{"n_layer": 17, "d_model": 192, "n_head": 6, "n_kv_head": 6, "head_dim": 32, "d_mlp": 576, "vocab_size": 8192, "activation": "gelu", "norm": "layernorm", "norm_place": "pre", "norm_eps": 1e-05, "positions": "learned", "qk_norm": false, "attn_scale": 0.177, "bias": "none", "tie_embeddings": true, "parallel_block": false, "init": "normal", "init_std_qkv": 0.0159, "init_std_o": 0.00273, "init_std_up": 0.0159, "init_std_down": 0.00273, "optimizer": "muon", "lr": 0.0099, "lr_mult_o": 3.0, "beta1": 0.93, "lr_head": 0.0114, "warmup_steps": 200, "schedule": "wsd", "decay_fraction": 0.901, "decay_shape": "pow", "final_lr_fraction": 0.0, "batch_tokens": 32768, "seq_len": 256, "doc_mask": true, "train_tokens": 159800000, "steps": 4877, "dataset": "wikipedia_en"}
MLP neurons of a small language model. Each row is named by its layer, matrix (up: input weights; down: output weights) and neuron, and shows model dimensions 0-127. Each number is 128 + 24 x the weight over its row's rms, rounded and kept within 0 to 255.
After each neuron's rows, "fires on" lists the tokens most often at its 100 highest values on Wikipedia text that the model never trained on.

L4.up477 [129 131 122 149 157  89 118 116 136 107 160 117 129 129 124 124 151 143 199 161 119 145 132 107 139 120 119 130 158 134 126 111 154 113 186  86  94 113 107 100 137 172 148 126 121 103 128 144 127 114 132 117 161 146 162 146 112  85  81  78 109 113 132 149 197 129  99 112 110 154 157 109  84 123 119 127 118  75 126 129 149 120 139 117 157 116 175 155 132 130 172 124 136 158 102  92 144 125  96 120 112 111 135 101  69 164 161 119 101 114 126 126 110  99  79 167 112 100  95  88 115 127 161 134  88 140 119 118]
L4.down477 [122 155  97 164 131 138 158 150 150 165 185 130 116  68 114  83 147 160 123 124 142  94 140 137 179 145 125 129 113 141 147  98 106 124 117 175 105 115 153 100 204 111 140 132 143 126 153 144 119 122 142 116 107 132 118 142 137 125 166 105 108 163 166 116 104 125 130 126 108 115 131 120 119 101 142  86 112 146 140 138 148 129 124 136  94 136  93 107 127 142  95  98 110  97 113 143 129 162 152 145 153 121 186 112 139 179 135 116 143 125 122 103  84 156 115 111 108 154  99 118 111 141 127  96 112 171 111 114]
fires on: " |", ";", " and", " -", ",", " was"

L8.up300 [133 163  94 142 123 112 127 149 161 124 157 143 129 108 140 115 150 132 143 154 106 147 158 114  80  99 112 141 142 144 120 139 145 153 135 117 116 155  98 113 123 129 138 112  77 128  89 137 164 157 139 109 117  92  75 107 104 111  88 117  75 114 186  97 138 190 118 136 125 164 150 130 126 105 118 153 137 101  71 147 126 142 156 119 171 125 158 145 148 134 113 142 130 141 162 139 137 129 128 141 131 139 122  77 130 116 109 123  96 171 143 144 136 127 142 134 134 135 149  85 118 162 147 129 138 133 180 120]
L8.down300 [141 158 156 102 128 149 140 155 150 113 106  85 112 102 138 139 124 103 152 112 107  96 112 121 129 132 149 145 135 116 161 164 145 102 144 130 123 128 130  86 160 136 124 131 129 120 165 161 111 136 167 130 110 118  63 144 127 100 124 132 137 140 144 113 143 123 142 140 128 137 100 126 191  77 124 138 158 129 132 163 164 129 102 120 170 115 152 104  95 150 152 166  94 165 113 159 144 111 142 133 131 155 121 115 143 159 154 128 110 112 165 147 147 148 131 113 115 141 184 115  97 149  98 117  77 127 109 104]
fires on: " |", " to", "b"

L6.up245 [167 112 133 110 125 136 100 109 119 114 161 156 142 109 126 134 142 145 178 172 152 121  96 128 135 146 170 105 135 158 117 112 115 101 150  99 146 144 112 116 121 120 133 149 121 171 129  99 105 105 129  95 171 188 117  91 129 115 123  91 139  95 131 142  91 125 145  88 127  83 122  99 127 153 115 141 166 104 123 160 131 128 143 113 162 127 126 110  95 160 143 128 152 173 125  95 120 146 127 124 134  80  99 105 142 156 103 118 125 117 111  93 123 176 106 142 140 125 106 150 119 184 145  82 141 116  91 121]
L6.down245 [112 138 103 108 153 113 159 134 153 118 198  97 152 162 145 161 131  99 121 101 119 142 146 141 130 133 136 105  91 129 105 143 136 107  96 146 143  92 124 187  85 126  93 100 158 145 138  60 150 114 109 132  91 146  86 141 121 177 129 152 150 106  89 163 114 137 144 142 120 144 115 134 147  79 137 140 124 147 125 122 110 178 155 152  89 151 129 120 145 166 146 162 115 111 151 164 106 151  72 127  95 156 125 130 131 119 118 119 122 108 141 122 124 117 137 110 110 125 115 105 118 121 134 102 150 147 146 123]
fires on: " ", " in", " New", "b", "-"

L11.up44 [103 166 153  95 153 121 124 118 134 123 129 103 143 114 145 139 115 101 148  94 106 131 100 121  87 125 168 139 121 130 130 137 136 140 109 109 148 107 144 108 112 124 162 106  88 121 127 132 128 122 132 126 138 106 103 118 111 127 136  95 148 121 174 134 122 108 149 166 143  81 119 163 169 106 115 143 153  91 120  84 113  83 111 110 107  97 168 128  72 120 106 154 151 117  82 182 129 116 102  59 105 181 139 126 131 154 140  98 145 102 100 107  66 100  99 123 135 143 158 150 159 153 130 160 142 152 124 129]
L11.down44 [142 121 115 103 167 107 115 114 137 124 188 134 140 118 126  91 118 115 114 156 125 164 148 162 156 120 140 126 112 109 122  95 126  85 123 113 135 141 116 146 140 117 122 147 170 138 116 110 106 121 100  88 110 153 127 131  68 123 108 135 102 111 114 163  82 103 142 118 115 142 139  72  83 121 124  98 145 125 139 178 155 127 158 163 151  99  96 121 164 153 127 106 129 119 133 122 119 100 162 159 146 109 145 138 133 155  92 166 122 128 124 152 161 100 161 135  89 108 109 115 102 116 115  94 106 157 140 122]
fires on: "\n", " have", " |", ")\n", ":", " has"

L12.up143 [150 116 146 158 108 128 123 145 105 146 124 137 138 117 109 127  85 114 102 165 138 141 144 165 179 166 124 134 160 133 159 125 134 166 124  93 121 105 125 140 124 112  96 112 111 112 148 109 151 105 132 156 113 117 123 126 123  96 137 114 117 129 132  94 152 104 124 152 105 113  91 124 121 191 136 112 127 146 144 120  99 137 139 135 156  96 121 109  99 148 144 124 150 160 128 114 139 151  87 169  80 154 128 112 135 168 115 100 135 141 119 119 132 143 165 170 152 139 145 137 154  95 126 118 183 107 119  81]
L12.down143 [149 104 173 145 137 127 146 122 108 148 124  79 123 103 112 115 130 174 121 128 126  85 154 125 134 121 145 134  99  92 157 152 126 126 125 167 111 166 114 140 183 159 128 172 150 125  71 150 115 111 127 124 131 112 159 139 135 124 120 110 137 112  90 101 122 103 146 142 125 141 167 134  84 107 140 129 105  99 135 145 146 118 165 132 177  95 114 112 122 126 168 140 126 136 140 142 121 121 137 160 135 128 182 159  99  98 133 147 144 105  80 140 189  85 101  69 115 112 152 128 124  98 118 144  98  62 143 144]
fires on: ".", ",", " expl"

L9.up469 [170 160  80 158 137  98 144 163 126  96 134 138 164 110 132 104 152 128 108 109 141 141 104 127 119 142  90 114 159 140 137 123 102 109  97 107 138 108 102  96 114 148  75 164 116 129 123 128 150 171  94 145 150  80 148 130 104 106 132  92 127 154 150 117  89 149 107 102  94 150 108 145 151 106 151 164 153 107 130 110 128 134 136 102 178  89  98 143 138 163 151  94 130 150 126 107 109  97  94 126 149 129 140 160 125 122 155 123 134 202 122  93 134  67  96 114 113 139 161  99  86  93 134 108 124 122 157 120]
L9.down469 [101 139 145 133 119 159 135 111 135 180 136 139 143 131 119 131 130 120 103 143 109 144  96 124 134 100 137 131 180 134 130 139 153 144  97 108 153 108 119 118 145 154 146  97 156 128 100 145 111 164 181 152 117 146 119  68 167 121 140 143 158 104 132 102 115 123 155 136  98 189  89 127 140 174 116 127 114 128 108 150  83 115 119 129 136 108 132 132  93  93 160 132  90  83 135 107 122 112 169 143 136 120 151 162 175 120  75 133 136 141 114 129 141 108 130  97 121 187 163 135 121 184 163 126 124  98 125  89]
fires on: " an", "'", " |", "'s"

L6.up92 [105  87 139 118 177 101 146 129 136 133 154 103 127 115 109 155 125 104 142 197 133 113 129 163 119 107 147  72 134 117 140 142 156 116 155 116 113 132 123 140 119 128 121 143 124 121 133 160 133  94 131 133 131 212 140  91 101 133 149 127 114 120 116 152 129 157  90 131 111 164 136 117 151 140 155  84 140 105 144 114 151 148 166 114 137 112 120 131 195 137  85 130 145 164 142 127 104 148 114 140 115 112 118  92 106  91  86  94 122 140 130 114 139 119  79 125 104 136  91 116 145 161 135 152 127 161 140  88]
L6.down92 [137 114  99 114 133 135 150 137 119 126 120 128 110 121 161 176 122 129 135 120 140 121  94 113 110 155 124 129 140 141 158 135 160  89  95 122  99 156  98 115 117 109 165 147 127 131 165 136 113 108 103 102 120 150 171 148 101 155  88 179 167 122 103 168  92 131 138 114 120 135 125 132 175 127 130 133 101 177 142 203 145 129 138  88  97 154 134 124 153 143 145 171  87 121 115  89 121 135 119 115 126 137 134 172 163 138 138 112 141  90 117 105 139 146 110 114 117  86 111 104 112 121 150 141 121  91 170 105]
fires on: "-"

L12.up163 [113 154 178 132 108 112 151 138 123  82 119 151 145  88 108  90 146 104 153  99  93 117 142 123 136  98 111  86 173 103 118 141 135  88 126 137 168  76  77 133 157 150 112 138 129 141 133 137 140  90 150 117 115 120 180 111 112 160 111 179 135 142 139 144 119 148 123 144 115 150 100 147 123 132 119 122 153 124 104  96 164 127 125  96 136 167 129 103 156 123 130 136 132 151 129 132 141 155 102 152 117  94 162  99 126 161 154 122 116 167 115 114 112 134 124 112 108 133 126 138 166  86 130 139 102 142 109 138]
L12.down163 [138 135 114 105 152 107 133 116 113 141  99 112 111 131 115 137 141 122  63 144 168 114 130 169 131 140 121 163  96 142 126 102  98 139 137 115 136 185 159 106 126 139 130  93 118 123 161 129 100 132 183 133 134 141 121 118 151 110 188 157 131 147 123 113 118 127 109 118 127 129  91 139 168 112 181 144 104 131 128 155 115 112 126 141 122 169  95 142 109  86 155  76 129 116  99 135 137  98 106 124 146 137 133 111  91 127 145 110 152 118 100 132 187 118 121 134 116 146 105 135 106 125 113 112 168  82 132 172]
fires on: "–", " (", " ", "s", " |"

L8.up206 [115 142 135 124 117 156  84 112 108 131 108 131 145 166 185 109  93 112  94 102 120 145 102  79  93 141 129 127 120 120 113  90 103 129 159 117 125  96 153 116 116  82 165 120 103 140 120  95 152 144 107 160 107 151 147 116 136 119 127 154 122 161 119  82 129 170 125 117 118 121 127 127 141 134 144 121  91 151 148 122 125 126 115  94 172 109 118 105 142 134 122 122 128 161 131 165 100 133 147 144  81 125 177 148 115 181 130 119 125 149 148  90 124  93 106 159 103 127 157 116 134 117 132 140  90 113 139 113]
L8.down206 [176 121 171 150 152  80 141  83  85 151 179 119 134 103 111 127 133 120 131  93 154 130  89 164 146 161 138 130 173 132 164 112 120 133 153 112 111 129 106 111 114 132  94 122 108 173  89  99 118 112 134  99 126 124 113 144  79 183 151 121 148 110 156 135 125  93 148 132 136 106 149 111  98 110 142 116 111 138 138 161 127 140 111 134 127 143 181 132 142 116 122 115 124 123 136 107  93 108 104 165 133 131 127 139 131 142 128 141 107 115 172 119 126 153 152  99 117 138 101 134 132 145  84  60 116 122  94 113]
fires on: " s", " p", " S", " n", "ail", " N"

L6.up183 [103 141 148 149 107 128 142 145  97  92 125 128 132 129 123 102  83 114 176 113 127 145 157 163 169 147  92 139 171 160 163 129 132 148 149 164 111 124 100 114 121 111  79 137  87 116 153 111 120 157 174 173 141 150 100 145 118 111 115 179 139 113 145 118 104 125 139 145 101  68  84 116 109 167  66 170 108 146 171 127 136 148 137  97  83 138 106 124 110 133 141 130 153 153 111 160 111 123 158 155 132 104 100 145 159 146 150 149 146 142 108 102 133 124 121  88 140 125 140  92 125 112 174 143 115 125 152 119]
L6.down183 [112 137 116  77  77 148 124  90 148 173 144 103  72 103 120 123 161 143  69 162 109 117 130 143 121 143 112  99 129 171 143 131 146 155 143 113 110 143 137 110 149 131 144  76 124 145 174 133 132 108 154 112  65 132 110 120 102 118  88 120 149 113 114 191 134 107 135 158 126 104 161  86  91 154 164 121 179 154 110 192 143 128 129 130 155  97 136 157 114 153 138 151 139 121 103 138 118 108  98 112 109 131 126 104 125  96 105 134 157 153  99 131 154 115 145 108 142 159 147 111 121 144 126 136 115 120 139 150]
fires on: ".", " ", " Val", ":", " in"

L4.up102 [ 98 116 114 152 107  86 104 141 155 118 112 130 129 123 139 158 147 124 154 144 135 162 102 127  95 119 155  96 112 151 122  98 183 108 194 105 119 141 124 105 141 141 163 140 111 121 120 145 162 125 128 115 107 113  69 145 101 108 135 150 124 133 155 152 172 119 114 136  86 166 129 111 127 127 105 125 147 116 147 113 132 100 141 113 156 117 118 114 157 129 140 148 138 145 154 114 130 181 123 168 126 142 128 128 159 154 148 144 139 106 119  64 108  91 127 132 159 116 178 105  72 155 126 127  65 129 149 134]
L4.down102 [103 122 115 140 130 149 179 110 174 172 111 136  95 126 131 112 125 155 104  99  66 190 120  74 136 151 113 134 166 155 131 100 162 119 113 153 121 104 127 121 176 152 132 143 118 119 134 105 134 132  97 127 115  95 147 162 126  93 103 147 125 124  78 139 126 117 132 113 120 122 173  79 112  94 119  82 111 104 110 102 138 117 160 164 118  84 119  94 141 113 147 137 146 138 135 165 124 149 132 101  91 143 149 117 153 145 174 102 145 142 117  93 116 143  96 164  93 146 125 150 103 126 129 140 129 169 147 124]
fires on: " under", " pre", " to", " at", " al", " against"

L11.up58 [168 143 152 120 104 135 109 104 113 112 142 117 143 111 144 145 164  96 135  89 128 183  77 147  91 155 175 140 130 143  91 113 152 157 157 116 123 111 118 131 167 130 114 132 119 115 127 118 146 118 100 166 104 166 101  78 134 171 140 125 113 162 105 139 129 150 129 130  91 104 140 154 119 118 107 102 136 138 117 171 123 150 137 173 150  96  93 137 105 108  89 112 101 113 142 145 128 133 167 102 146 135 146  88 141  60 111 140 146 109 170 102 177 114 152 165 128 157 121 114 110 152 147 126  86  89 130 117]
L11.down58 [140 105 166 142 132 137 130 118 127 123  60 149 131 134  92 111 125 123 154  85 132 129 127 161 139 112  67 108 138  97 102 135 154 136  84 152 113 127 113 127 130 167  68 126 132 118 145 124 152 104 116 147 163 118 130 110 146 133 104  99  98  92 120  91 157 119 130 109 151 137 134 101 148 116  91 108 135 122  93 173 119 104 115 151 105 136 138 169 168 154 132 175 151 139 143 137 125 110 146 140 140 104 177 105 116  95 153 176 164 126 105 172 166 120  99 131 143 107  97 149 173 154 117  86 134 117 119 104]
fires on: "5", " t", "hib", " al", " T"

L11.up294 [161 108 140 138  67 106 134 146  95  84 152 145 126  93  83 102  94  79 151 163 122 121 136 125  98 136 154 124 149 137 133 109  98 122 188 156 146  86  84 131 130 148 115 146 134  90 111 118 140 122 142 152 137 134 131 133 158 150 108 121 129 147 179 129 124 139 161  93 129  97  88 107 156 148 124 145 159 131 133  93 110 182  96 104 133 133 108 122 116 133 136 112 169 134 126 137 124 144 170 115  71 134 155 129 137 180 116 145  90 143 115 137 136 121 168 129 109 155 162 144 137 151 131  98 171 150 110 127]
L11.down294 [111 128 141 130 161 143 130  70 148 144 140 118 116 109 118 108 167 145 107 130  96  99 134 116 137 106 113 138 131 104  77  88 130 120 120 111 119 145 197 180 160 130 104 126 118 144 134 155 126 135 140 102 146 138 143 145 151 118 140 166 112 146 117 110 123 146 157 155 103 141  76 149 114 145 142 180 107 133 111 141 118 136 128  90 114 116 124 129 148  78 149  93 156 152 189 157 138 104 147 122 112 107 128 140  95 142 128 118 151 125 108 133 119 166 133 120 127 120 102 149 150 131  78 162 167 139 169  97]
fires on: "0", " |", ",", "v", "–", " |\n"

L5.up460 [146 125 138 114 137  71  99 139 144 152 137 117 133 158 155 121 161 101 112 154 155 103 154 136 124  98 139 107 116 164 102 138 135 160 163 116 165 120 119  82 132 135 131  85  82 145 166 128 137 106 132 138 125 164 160 125 105 137  79 153  92 116  98 148  81 136  99 141 139 103 107 159 115 147 175 133 109 151 160 123 128 111 148 139  95 130 196  79 155 139 139 129 127 172 205 142  98 152 133  62 150 146 134 155  98 120 156 140 120 126 140 147 112 126 107 150 140 118 117 136 125 198 131 131 120 118 126  86]
L5.down460 [139 152 168 120 131 138 157 115 114 143 147 121 143 128 143 144 144 146 107 151 188 110 135 143  89 104 130 133 114 125 151 163 129 111 140 126 125  98 109  91 116 144 107 117  75 133  87 146 137 128 137 138  92 151  97 106 133 153 125 154 142 146 154 170  97  91 126 133 127 110 165 124 169 128 161 115  95 166  87 154 125 102 177 115  97 159 184 102 166 159 111 115 122 172 183  91 103 113 107 134 129 129  86 117 139 124 138 120 147 163 121 114 130 117 169  97 117 115 131 121 144 154 126 117 141 113 141  66]
fires on: "-"

L6.up239 [108 120  99 138 139 108 105 110 125 150 167  95 104 119 135 118 111 128 131 142 178 177 113  98 111 118 108 108 137 117 122 114 127 120 172 105 148 116 126 109 138 157 165  97  98 104 155 159  94 104 130 142 186 152 150 133 143 182 146 168 132 125 120 179  95 116  93 116 143 143 117 145 102 122 113  85 131 141 127 134 138 150 163 146 137 122 129 119 128 138 112 145 146 151 145 125 114 143 114  89 127 154 167 123 124 140 148 180 147 135 165 111 118 100 124 183 108 110 123 145  98 111 157 131 118 156 107  77]
L6.down239 [103 103 126  78 131  99 128 138 124 138 116 155 104  93 146  67 119 109 117 121 130 143 126 132 114  91 148 115 177 161 162 143 110 174  99 137 145  72 108  97 144 136 113 128  92 127 152 173 156 124 130 153 140 126  91  95 117 162 134 136 127 127 144 135 105 102 153 167 133 123 133 129 141 132 157 121 153 122  94 180 127  94 124 129 118 147 121  76 162  88 106 100 142 152 137 125 121 158 174 118 132 144 130 133 127 122 139 147 151 190 164 126 129 129 125  98 150 133 102 122 130  86 114  96 120  95 135  67]
fires on: "-", "})\n", "/"

L5.up383 [101 135  99 144 145 152 145  94 108 113 154 164 100 111 160 138 138 144 156 122 135 144 144 168 151  59 167  94 167 126 116 114 157 128 142 118 143 146 143 101 141 106 116 147 146 135 129 135 142 110 129 145 136 113 188 102 162 117 148 146 163 151 134 114 114  80 127  90 118 128 112 142 161 141 151 167 139 196 152  98 161  90 147 136 150 145  96 117  77 112 137 119 127 111 118 144  97  98 169 110 149  99 152 160 145 123  88 174 131 137 159 113 123 129  91 149 136 102 116 136 134 121 166 123 125 110  94  81]
L5.down383 [111 139 101  93 140 110 133 119  92 126 126 134 110  98 107 107 125 126 105 151 136  85 137 124 184 101  81 156 140  98 159 145 128 131 164 134 130 143 127 130 130 105  75 135 131 144 156  84 105 149 119 113 118 178 140 119 166 115 122 108 138 108 146 184 145 120 124 133 133  78  83 157 135 167 141 118 147 143 151 204 134  95 102 104 128 137 147 131 134 111 140 127  96 117 117 114 157 170 162 133 114 131 106 121 106 148 142 169 149  99 135 128  99 123 116 129 124 193 119 141 101  93 124 119 174 133 114 159]
fires on: "A", "The", " the", "-A", "ham", "he"

L11.up260 [127 155 161  93 127 114 143 109 120 112 149 160 127 170 113 136 153 121 147 111 123 122 118 149 140 114 153 142 109 123 146 124 149 127 147  97 110  90 160 141 104 111 120 147 148 130 126 107 137 126 133 130 138 136 122  89 161  80 125  86 120 146 117 144 111 109 167 124 173  98 115 131 158  99 144  96 181 123 152 132 122 121 162 157 159 150 162 120  91 158 159 111 156 123  65 130 162 127 100 143 151 147 129 175 142 129 154 136 157 129  72  98 122 150 153 148 149 144 130 119 118 120 129 160 115 143 120 113]
L11.down260 [158 109  78 152 135 140  80 162 106 117 174 157 148 118 154  68 134 134 167  90 119  97 101 127 183 103 131 120 121 144 112 178 100 150  90 121 117 141 113 156 120 129 105 115 106 138 138 132 175 105 126 156 122 124 151 144  52 124 132 116 131  92 126 148 137 117 166 147 123 205 109 167 124  89 117 114 133 137 136 163 114 109 168 123 167 105 131 132 118 133 121 109 166 127 119 136 111 127 124  75 126 161 104 132 137 154 120  95 112 101  89 107 154 118 173 137 147 146  98 108 126 156 154 151 116 156 151 129]
fires on: " has", " have", " W", " only", " had", " also"

L7.up19 [ 99 128 136 133 127 132 105 120 136 141 159 144 146 125 108 140 126 146 127 187  79 152  95  90 114 136 122  93 124 101 102 133 169 116 136 111 140 135 111 120 116 125 135 140 127 139  92 143 183 151 134 143 131 130 106 148 116 149 100 146 117 171 173 133 134 117 106 181  85 133 113  85 190  78 111 171 123 106 153 127 168 115 148 107 169 148 158 131 147 129 132 120 152  95 123 117 121 141 138 157 148  98  83  94 154 121 110 172 118 116 117 117 121 145  82 130 130 108 120  98 125 157 123 106 162 101 124 102]
L7.down19 [141 106 121  99 103  71 190 133 104  99  99 144 109 134 128 167  91 122 136 176 170 139 124 100 136 126 151 113 144 137 124 104 110 127 129 123 136 133 120 143  84 131 108 106  84  89 110 130 140 127 127 136  93 141  98 103 148 136 133 131 126 173 122 116 118 108 120  82  93 119 109 155 164 121 119 117 142  96 131 132 121  61 145 182 153 127 150 137 121  96 123 141 142 163 155 106 126 174 162  95 135 177 131 119 135 180 127 114 162 150 158 124 170 148 154 122 110  89  84 123 124 133 165 188 102 118 133 114]
fires on: " |", ",", "and", " and", "ay"

L5.up274 [140 106 120 112 103 107 131 138 165  84 134 136 109  81  89 137 130 124 155 117 133 148 126 147 172  78  91 118 105 136 118 117 118 134 143 140 125 109 139 109 127 127 169 160 132 131 165 162 145 141  80 125 103 150 193 150 110  91 106 151  85 125 120 140 133 136 131 105 113 145 125 133 125 110 154 117 150  98 150 127 160 151 121 134 147 107 115  95 157 144  89 126  78 133  70 113 115 136 172 150 142 131 121 155 162 165  85 136 126 100 179 115 144 112 147 133  90 124 109 109 118 166 145 133 160  90 114 137]
L5.down274 [169 115 202 180 115 134 144 118 144 104  99 138 155  87 146 119 124 107 131 126 109 108 141 121 129 112 142 103 142 106 114 122 100 140 150 108 109 136 151 186 145 117 164 106 157 154 150 147 144 117 129  99 129 122 110 137 109 168 111 108 124 108 155 123 104 177 132 175 114 146 142 106 129 154 118 112 116 124 160 153 102 136 136  97 174 122 168  92 134 134 144 134 107  87 135  79 126 160 132  87 104 117 106 112 135 124  80  80 140 143 158 124 154 137 122 121 158 125 128 122 132 116 148 100 134 144 109 161]
fires on: " by", " ra", " Car", " with", " car", " to"

L12.up468 [118  89 150 134 146  93 108  98  69 130 142 102 123 129 159  75 122 139 111 138 156 124 177 122 131 103 116  94 113 100 124 111 140 138 146 111 126 133  92 133 110 108 152 172 175 129 122 111 175 112 139 122 130 154 128  83 148 147 135 177 183 113 110  72 118 132 136 132 131  63 134 116 107 119 109 156  79 156 171 158  97  94 120 121 140 135 112 156 139 128 125 106 139 155 139 151 111 133 110  83 110 101 153 169 119 137 148 141 119 127 151  79 154 147  96 120 142 141  87 134 140 130 153 129 124 122 143 107]
L12.down468 [123 120 114 129 140 136 117 144 103 163 148 133 143 152 111  43  86 154 127 119 128 110 101 124 125 184 101 125 120 112 150 120 134 115 123 120 114 168 124 120 134 135 105 138 126 144 144 161 118 160  87 123 152  92 160 139  99 105 114 121  79 132 120  67 137  78 105 153 177 151 102  94 180 151 119 108 110 136 128 107 143 114 124 128 153 112 143 148 158 129 150 151 137 140 131  73 118 133 125 126 113 122 154 153 149 139 102 162 154 129 139 126 107 128 116 151 139 187 139 111 151 145 127 160 101 119 111 117]
fires on: " S", "9", " s", " am", " Sw"

L4.up217 [123 134 116 119 129 139 166 179  83 129 182  86 164 149 118 125 166 126 105  99  97 135 113 124 121 131 128 116 138 165 134 177 165 136 124 136 119 145 145 117  91 106 122 107 141 142 110 124 110 165  85 119 133 145 152 108 154 131 159 118 118 174 124 107 137 135 121 116 163 144  81 122 163 172  65 126 104 129 134 109 108 134 123 152 125 111  90 159 149 127 124 160 122 155  75 114 168 116 132  91 150 184 116 141 128 103 146 156 150  99 107 126 150 135 135 157  87 121 140 106 140 139 157 155 147 109 130  92]
L4.down217 [148 137 126 108 150 145 146 124 108 131 112 117 204 143 180 139 132 149 114 132  81 118 139 118 109 131 136  88 143 132 132 157 154 103 109 161 117 140 138  98 105 115  83 124 137 170 109 112  66 135 136 116 120 111 107 127 111  99 160 147 166 179  95  84 157  89 118 110 124 111 147 125 146 114 148 148 147 105 101 143 128 132 114 131 143 108 135 135 124 120 138 147 130 105 135 122 129 185 111  90 130 151 115 118 127 106  97 164 141 154  77 158 137 126 159 157  98 161 149 164 113 161 138 102 116 146 160  90]
fires on: " m", " M", "m", " census"

L3.up307 [130 115  99 115 132 148 137 166 113 107 147  72 138 195 122 124 150 138 138  97  90 129 155  95 114 109 158 152 129 136 123 159 138 165 139 151 152 153 119  83 119 127 167 166 122 150 121 139 120 161  89 145 114 137 162 165 112 118 113 149 140 158 109 119 113 171 174  91 129 151 106 125 158 108 113 122 119 158 133  98  42 116 126 152  89 133  88 155  93 156 101 158 111 183 124 127 132 141 112 123 128 182 124 148 134 136 113 116  93 130 116 107 130 105 143 148 113 136 134 113 106 109 139 172 136 114 166 105]
L3.down307 [142  97 105 141 127 170 144 127 124 142 173 116 124 145 147 113 150 131 105  97 120 114 178 141 147  91  89  94 114 135 126 123  97  94 131 132  83  93 120 133 166 137 114 168 121 172  56 140  97 133 156  98 128 114 144 155 142 127 138 173 124 163  90 120 138 126 148 136 123 127  93 109 173 124 140 118 128 123 157 152  81 117 102 164  93 170  91 111 112 128 126 152 107 138 130 102 144 118 120 118  80 148 139 134 145 145 124 158 152 128  84 142 137 127 134 181 106 160 132 131  99 153 174 123 108 139 122 139]
fires on: "m", " m", " metres", " score"

L4.up45 [118 125  85 138 104  97 164  92 131 117  97 104 108 138 156 192 120 120 129 130 132 160 160 119 128 107 157 106 143 123 134  99 132 114 120 133  99 121  80  99 102 160 142 130 117 117 128 116 110  86 156 103 191 121 118  97  81 124  82  97 138 123 154 183 129 105 123  80 121 131 106 119 184 136 139 158 127  83 149 105 173 143 128 143 103 104 130 152 132 113 108 119 166 151 142 145 191  96 136 107 155 150 136 100 146 165 147 125 137 144 120 144 143 115 148 134  94 144 125 133 126 124 158 152 137 135 125 116]
L4.down45 [106 133 146 118 128 111 141 139 120 142 125 130 117 142  87 147 125 107 137  84 113 152 174 151 133 128  94 106 123 120 118 148 127 114 144 152 165 132 152 143 142 144 145 159 129 140 105 138 117  84 110 117 164  97 159  96 131 142 140  96 147 110 118  85 150 115 118  90 120  87  99 130 141 145 112 135 149 165 143 129 163 102 116  96 153 133 148 157 136 124 108 133 113 123 157  59 127 120 168 118 125 112 131 159 163  91 129 111 110 128 154 173 101 136 107 119 174 139 110  79 173 135 143 121 124 134 161 101]
fires on: ",", " /", "-", " |", "1", "°N"

L7.up331 [124 114 107 106 107  90  92 152 130 146 185  89  86 118 141 145 118 148 121 193 134 164  68 130 104  95 170 110 126 141 123 124 135 121 157 131 126 119 102 120 137 189 145 142  88 134 146 101 136 111 140 107 156 182  95 130 115 115 110 130 100 109 162 138 101 150 100 135 162 134 118 123  91 110 155 108 141  85 142 148 108 143 129 135  81 120 145 156 146 146 105  90 153 144 166 155 134 135 142  77 122 136 112  99 112 152 110 113 137 137 140 130 121 140 130 141 164 118 136 168 148 114 150 119 146 157 112 141]
L7.down331 [110  90 106 125 134 101 141 114 112 150 122 154 130  92 130 147 107 134 130 119 146 151  94 148 125 107 147 123 145 130 157 112 113  94  98 115 128 119 108 161  88 145 161 155  74  95 162 147 170  90 129 145  90 176 146 133 140 157 153 108 163  85 135 106  92 111 134 168 133 145 111 162 118 111 123 111 106 137 116 166 144 122 167 116 146 138 108  95 146 114 129 162 122 159 104 123 145 127  91 135  95 150 132 115 176 114 131 105 110 141 136 135 128 141 112 148 113 144  96  82 173 118 161 112 202 166 163 147]
fires on: "-", " and"

L4.up15 [145 167  85 103 101 112 115 102 116 114  96 148  89 117 129 119 142 136 128 107 103 163 112 100 147 164 139  60 140 164  98  94 152 125 125 170 134 121 151 110 162 148 148 156  89 129 169 155  99 105  81 160 137 124 104 136 114 139 100  89 129 157 137 145  70 122 125 114 130 108  84 144 162 111 134 145 142 156 128 149  67 122 160 153 156 119 126 126 137 117 114 167 154  80 115 153 115 116 163 130 114 102 128 123 123 144  93 148  89 106 171 134 121 114 141 127 148 127 102 165 131 122 120 126  98 145 157 154]
L4.down15 [117 150 150 129 116 164 137 121  83 124 101 118 140 131 141 120 146 122 131 152 123  99 119  89 190  61 123  97 141 156 101 132 135 118 131 142  91 136 149 121 135 154 124 112 102 113 162 158 102  90 105 162 140 151 113 182  85 162 118 119 118 161 151  85  86  97 139 131 108 114 133 138 122 119 118 118 107 140 103 135 114  96 113 136 127 132 128 123 101 129 158 123 102 121 127 171 165 150 114  85 140 129 123 153 124 147 117 185 125 131  99 145 143 101 124 154  85 141 137 183 132 119 173 106 122 130 162 124]
fires on: " at", " t", " T", "arge"